python train.py --n_layer=14 --d_model=192 --d_mlp=960 --norm="layernorm" --positions="learned" --init_std_qkv=0.0361 --lr_mult_o=2.0 --beta1=0.93 --lr_head=0.00624 --schedule="cos" --batch_tokens=32768 --doc_mask=false --train_tokens=307300000
MLP neurons of a small language model. Each row is named by its layer, matrix (up: input weights; down: output weights) and neuron, and shows model dimensions 32-127. Each number is 500 + 50 x the weight over its row's rms, rounded and kept within 0 to 999. Numbers have three digits each.
Before each neuron's rows, "fires on" lists the tokens most often at its 100 highest values on Wikipedia text that the model never trained on; "fires before" lists the tokens most often just after its 100 highest values on Wikipedia text that the model never trained on. A number after a token or word is its count.

fires on: " |\n" 98
fires before: "|" 94
L2.up191:504611507428488442439475562438440496626569477473558489540536548541495514607429499537474491440512478565520553523471474498515490451431456473530599452495475370546448446506521528488514432521442439481520475507505534601479495445522515537559452417556501458496452471449397539545503525476522522441
L2.down191:475523478443499564529464474417505480515515547452563527512516525480492463516552526621452520529531516505563529460449537470442597424508445498572467448479410420475511478555468513509537332511557445578518456510556525505527469472525444437513555581588493496542497532455463420469518402497520549507

fires on: "9" 37, "3" 18, "2" 13, "8" 12, "0" 6
fires before: "0" 23, "8" 12, "3" 11, "7" 10, "5" 9, "2" 8
L10.up587:466466569529540470530563489517461576472510492405389457551522432510552510446489541574514536511440560511466507493431500468484457533515406431554426533449564454532517445535413487553398492475510526411567521475515602464493471419540512511522501538531500525506562580485481572497509525573443493526
L10.down587:510477584509483500586374493469539460527475489539561493547563510492502419529495503511487432604419488456543533565513435510483406423588491516437540517621543517606421504456530505515522464503474389541527405563498441509521491531493476501518468470454668442519441533464457544414537539478501557495

fires on: "0" 93, "4" 5
fires before: "9" 13, "1" 13, "0" 11, "5" 10, "8" 10, "4" 9
L8.up606:545454546487524381413539383502454600530497477467522487525534468502511490423546490635415530474582514539508537498591478470376523589496545455638544458442501480517507516451514524426533474485505484539511531553423551479470477445497452533487492479425541476466450538539568574536516478362453447541
L8.down606:538486549466525516528489524488468474415447484530486569460554527474488515441445533499490520506434572399483420542538532488420435431515406421518555501558432544623419504512453464411595557497557544472499537495519474581577460618575476456529606516462545495604509430474354548479455477465514521501

fires on: " |" 27, ";" 16, "5" 13, "8" 10, "0" 10
fires before: " " 38, " |" 15, " |\n" 6, ";" 6, "." 4
L3.up98:512591436470548552517423469458474449539396481519573483460590527521574431481542529498608497624496551484527439530456534451504525488566522518476486420469512505593553521577503386438559573514472497472558503422542505498532385448595551496526454432534537397544501453482479499484550448562596508484
L3.down98:529434439427474524496444525411422508618505520529526522507519517478571501481505538453564436521500517463634537509403493510518469549535563485515600450452400405626531544562540454477586437554516478399546506499555515532559519446423533477511467432560509405467485491392481457471488519569530466445

fires on: " |\n" 44, " |" 11, ";" 8, "9" 5, "8" 5, "1" 5
fires before: "|" 42, " |\n" 9, " |" 6, " " 5, " —" 5
L8.up319:341525493494479542520491450477523499538490499526560507483542512531452516482559580497584493525522426467508484520536479520435473470525487510568419473565478512530537486569470458544523441495475537528578559557456477628511464503482534472426467485477516550525589447493486415509610545548443505458
L8.down319:447568549513618473414469479505392520530470547509444497518544520503503646583523487552413574500537555590509431500396527478476501509582494387561479476445547470502466468514485457448411542435422518466559534473568500460571522533464491538523495530550464368513470368570540490502493513492496551513

fires on: " " 33, "0" 13, ":" 9, "2" 8, "5" 5, "-" 5
fires before: "2" 31, "0" 11, "9" 7, "1" 6, "8" 5, "6" 4
L4.up375:516533410575573558507504544472476461573571408496514435542514452526538472484500488482585474538526471431477500592487532482429470477533506541625420453538431543505494484501519450478492508453508572512453556570517517567435563462409596493484503532503466531527521417528584506494450496510566558422
L4.down375:457540522472480445521474525515518522515542507446439503545394425530492469543499510485444464525453458570501525532585563474546466456505562603487479472573492476495512502515507434379551652423504536423460471565580522480523480524539516473449457478526470528433400564483528534536459493464436495508

fires on: ")" 34, " of" 9, "m" 5, "4" 5
fires before: " |" 38, " " 6, "″W" 5, " |\n" 4, "|" 4
L9.up247:523570455518594517528477509490443497460508462463540553521436491515454498499434462473454555499442463465592565441503506468510629521571475503421469565508500413603424526484499428500466532442531435495522460520499519608515568577532506557433392495571545496520567471492467453532488519406454496502
L9.down247:445537494479461514563516444517565500565526490534506479505566503489488606502520500530491437504517447622488430451497405567562406543615481439529531456536470508471483543584452432481468540492489596543557575506556565518453462494528505460529498463552507391557434549563570490475494521574520465494

fires on: "\n\n" 48, " |\n\n" 25, ")\n\n" 11
fires before: "=" 19, "===" 16, "==" 15, "S" 8
L3.up394:590482522543583439501553553509509445515523418373474520490488416407487449489504481573551398576450456430493533578453591415516466479497483524498470512443488532456479479500580414541493558429341497515522548479530562505429529448495461518477480493543505534557551493441538563496430495569641519586
L3.down394:421483503470485433488612454448473480494512565403478528452543490476434455489431420502499406451476447491448489539522522574448470550547444528624505539446477423552469535490481484534464492518480456557496617524509531450451531523520447543547535448540507524424537592532506491530459505500513450456

fires on: "9" 57, "1" 18, "5" 8, "3" 5, "8" 5, "4" 5
fires before: "9" 12, "0" 11, "7" 11, "5" 9, "8" 9
L2.up516:506499547482502486431490492559487435479518494509501502549473513488511508462481445548456460497482565486555516438578503439431516552506541570562575644458525361547457556510503466512424528516466397461525536588465540549539357426511424443427517496545522518496506483514463516501438487544438581486
L2.down516:472499457492470492459406462434506363473575425520513531553474515572530424525536519528584584569377522467498551478526520455516521493424482469478507535502537520631581488525484453524580605576571463582518469439462487452447435483471442537574487482570467386587384432542520513467458544541550501437

fires on: "4" 16, " |\n" 16, "3" 15, "5" 14, "6" 10, "2" 9
fires before: " |" 19, "|" 16, "°W" 10, "°N" 8, "6" 6, "4" 6
L4.up651:413443490463540436478443589496430497582475435460519445490585520512468493522577516507497508524495541489536466481449551399530524532595482451489563431461449469476554560548492617473436451491525489501471498512449509525447535427526621471476504534560624496598470508470635513440609471562514489458
L4.down651:511521534538540517531465487474429546555498575447457454555507486507474454542497498492443449553470507494465472518399467444534580451536509418460514499466533493579483426555435422490546433539464491556466511564515560499415367521468552571484504431436551544392489486489537366561470384509495486409

fires on: "\n\n" 67, ")\n\n" 19, "\n" 5, "|" 4
fires before: "=" 16, "===" 10, "S" 9, "==" 8, "The" 4, "C" 4
L3.up125:496529557455544510515480512596483374476502504383506500443486526451454514487535410553511452418445386510530554609459497497554513485473506592523434505492475536521525481580563493535469545495503574573554457521502569518485499538494476449512510458568536521539522490489534516404490417510566604479
L3.down125:466579623464502549560593538477598532407500452531477472506436432534409473507603431529544513452416444460436510533482516538556524450576491561534448463473450473526513620509581496587461461502498460493410518526487520582508528531543528455521513416512506547566441571446567479520474420391490486525

fires on: "1" 66, " place" 7, " L" 5, " Years" 4, " " 4
fires before: " |" 36, "9" 18, "0" 7, "5" 4, "3" 4
L10.up10:598440483527413468469563498429467553530464518448523560607491519433499514495517554444374507487495519483515516511452457471449478497458582541570465521489550412566475559519523456515528385559510539543509572568574540388470511478457539465491511596487447609458457552471460474434419473523505490439
L10.down10:499485496484439491530459452505540479548515524570514491456514483499523408492589468542534528453541443455483465426557491511489514514558486391568486453484587498506515409446532529549539627471471463535504457515453515614589523453497533596475464497550531447513510440508472527434565453520546429577

fires on: " |" 72, " " 12, "1" 7, "2" 5, "0" 4
fires before: " " 53, " |" 11, " A" 5, "." 4, "2" 4
L6.up549:536536506598526485483420511505518483534471473514475519553475474574448517493489464401562524600493459542515522490544542498570530461452516470500504491501396485519487434563507530491478388522531521475530485488508438446508470479452504483479525379554473498519537492582482508578397522515539428499
L6.down549:518484502537453510444451493400490407590537501489503535541475514511505418479523489435532607542450444476560438456491444496553472465481481487487567551439444539543582486349480543456515566556471602522540532496528588466492498542434521559395491477517628462415494426533563498522549495424608463423

fires on: "1" 36, "8" 23, "0" 12, "9" 8, "4" 4
fires before: "8" 30, "7" 29, "9" 8, "6" 7, "0" 6
L10.up889:502485513370496452497537498519555515414542609481482547509563537550524577452478597598509486431492503510505546495490479484552435477520443477450485568485537542537566484485489525421568525496500523375494465523403468417478446445479629510534442505524472511504381447501563481573528535482448449505
L10.down889:399496507605607597466467453512473536491426516523534458482527566451520436496568529483401432533501483531599492565434555540559454543418524499523433512470522469532548432538527433436474418541426441508408448507468555535483544417489389424517468538508494607581487565494568500411417531481462453580

fires on: "2" 35, "7" 15, "1" 12, "9" 9, "8" 7
fires before: "3" 16, "6" 11, "4" 11, "9" 11, "2" 9
L8.up270:411451562524527539491468517473392508421434449477531545538569468449475491454492457510454435492398423571588499568509524479622444517454527522551469498521598473545498495493579554463531532526493522440602476503520493500498427506431533508456495525520482391458531539509491500576496517466453451501
L8.down270:490493499541538497533565548462577515507379592572428541480385543629457538482440511524519389505462482458522529426479549432471538438481504548494489549550493409558559495552501540469517501539455469489458439462541483450511429512515469461530525493465499473542628413565485486478463498471472486578

fires on: " " 80, " for" 6, " m" 4
fires before: "1" 56, "2" 13
L9.up849:438516436548481524553515438547489490500562538530454456509490524520637538519430442457497537533465481458557498494555506539420464513515432523502395472570467592523556511579577451396564472497536394429531486449539440511474503582486506509501583492415447489538476579571572502437514463513464533517
L9.down849:421494518537443475479526570544559498565522508455490572497481463478490473481414485572549494610530486491445427547556451462480572496544607536501441407586435524437608538406506531452539533451478436542453479536494438508530382487500526459524426485436546526455485452492530512487457510534434570614

fires on: "3" 28, "9" 11, "2" 11, "8" 10, "4" 6, "1" 6
fires before: "%" 23, " |" 22, "7" 7, "3" 6
L8.up798:512427450530526559534486497503424517525558524378528448469551480605515562489510531557494442459597503518496559490403523369529431493466503585554543506522582480641417428524495460549509460473514558374447519481535530511487420485490554499562470548438485451428485538471542509441462549533554511540
L8.down798:482452416524420486556490501538461415502523519416518475549480499497545520555455451576462587612538470534409542465596532506450432515546516489457461506517490425491470507455559512592498481506519402555445520535498437528452501469549440452561440496542606587496411441550575499549577532448495524446

fires on: "0" 30, "m" 19, "1" 8, "8" 7, "2" 6, "9" 5
fires before: " |" 28, "0" 11, " (" 8, "%" 7, "8" 4
L10.up354:481591475430478479557606566453463538599480434548519487468552460494486442563501504609603497494571468453507454456510511470514407451480527615493546472549449471502454477445528418482377423471505512499519470462631495569598516404505505457489508414437470507510469544580400468513542554483515524494
L10.down354:648597577532545533454491572518550466478462457449431538486453479516458505531513577434486452501515490489438561561512479498582555517513404507565516492546557465561509566548461572533523530463463460594421477523415492458476512589542454492511542570572529455493487443416555520533474522503469481462

fires on: "9" 35, "–" 29, " by" 6, "0" 6, " –" 6, " |" 6
fires before: "2" 20, "1" 11, "8" 10, ":" 8, "6" 7, "9" 7
L8.up506:493493515466515489510553480490447546525546561475446489514407497486515480475396507392533476493564486523521392509501491547545429568450551528505534423499489490486573454485492449456515534418524522465544547523586463513511413361487612435446499572580530425551519501492395586489483398480600510466
L8.down506:537469453441500599513487500515585496536491495469538513470484467545514536450550432423527436480568451523567470522433496505536461574557510529490393530520464602500548472453489480497359523464425423550521550546508575510518672424469436541511544462447494551417467598420489460527579500543482460514

fires on: " |\n" 60, " |" 17, " |\n\n" 12, "===\n\n" 4
fires before: "|" 58, " " 11, "===" 6, "==" 4
L2.up182:413640575584527589523532433548384537549531456491465521451499547400532519553563446516502581494503484465497558505449468484584536454511543465564509477514458500499485573499453514468440481535503369507594533516501509589508522507385495535543517440479519501461562471515465478493496523563464562503
L2.down182:482479447482514500453475532437445519585417467458475447509501539505539469475460499452527520484551500506566499508513620585527498450477528529514483552596608487540513465506432422463600517573515473492569550564506461478554452453583441562610512500467510480455507461455496427585631458511425496477

fires on: "1" 66, "2" 20, " s" 12
fires before: "9" 26, "8" 15, "0" 11, "2" 5
L9.up51:426478485520610529464419530530510521495506449492459485527536468414559455443485457544522479468509485443510550421514540467434516491528512511582352595459466489512560578473578505488444524536533526506542436385522441405460529439481559547479568577470519489565482485462489525520491539436348574535
L9.down51:437403620525474490536401532519474418500467528576504553526473544506583469552528467481487544466545585545574469464519472457552534588459546520511571519550540530399546518505418532512541438498309531509492516422547489528500525468537523493490521529542467473574505535606465472511443508533472437469

fires on: "0" 87, "om" 4
fires before: "1" 36, "0" 29, "2" 12
L8.up178:493496458486553469442483441543459494481586469536389489527425469469559468438517569448481422480552497527509557456582522438416469557541539517505451454554397467613429459566471522474526551535577423517514499562511506522508569515447466427533507597355481554456522492478553420453597497483528526530
L8.down178:541466466466352518504521410526552582454565460504534650445487409465537524450395474575529488552522490493468479512533461600499599433462492507490456435508441565486460585453554610436548584574448479568482523526445583480476542485572536563471523440566581476502482544527412503524475611530613470531

fires on: " |" 60, " " 27, "4" 4
fires before: " " 52, " |" 8, "0" 7, "1" 5
L4.up925:494598571480557425566450551588605525504523458472584481520460445500445487534466523518519503454507451553577561508543494502563480482476524517595394545479480518462505498573496558496536536512495530467478428516520496510486497469553616485547438449499479536520588460558505467545432449488493414459
L4.down925:553634598517450489563536474529604405521484509479471554520451471496404426517561434453509506448507511461553435429529576481627510541510519497510504500474517478442589498511467456485604530471501473445558511531474504496484502493511563477495594494612435537454482494443466471512421426429545568493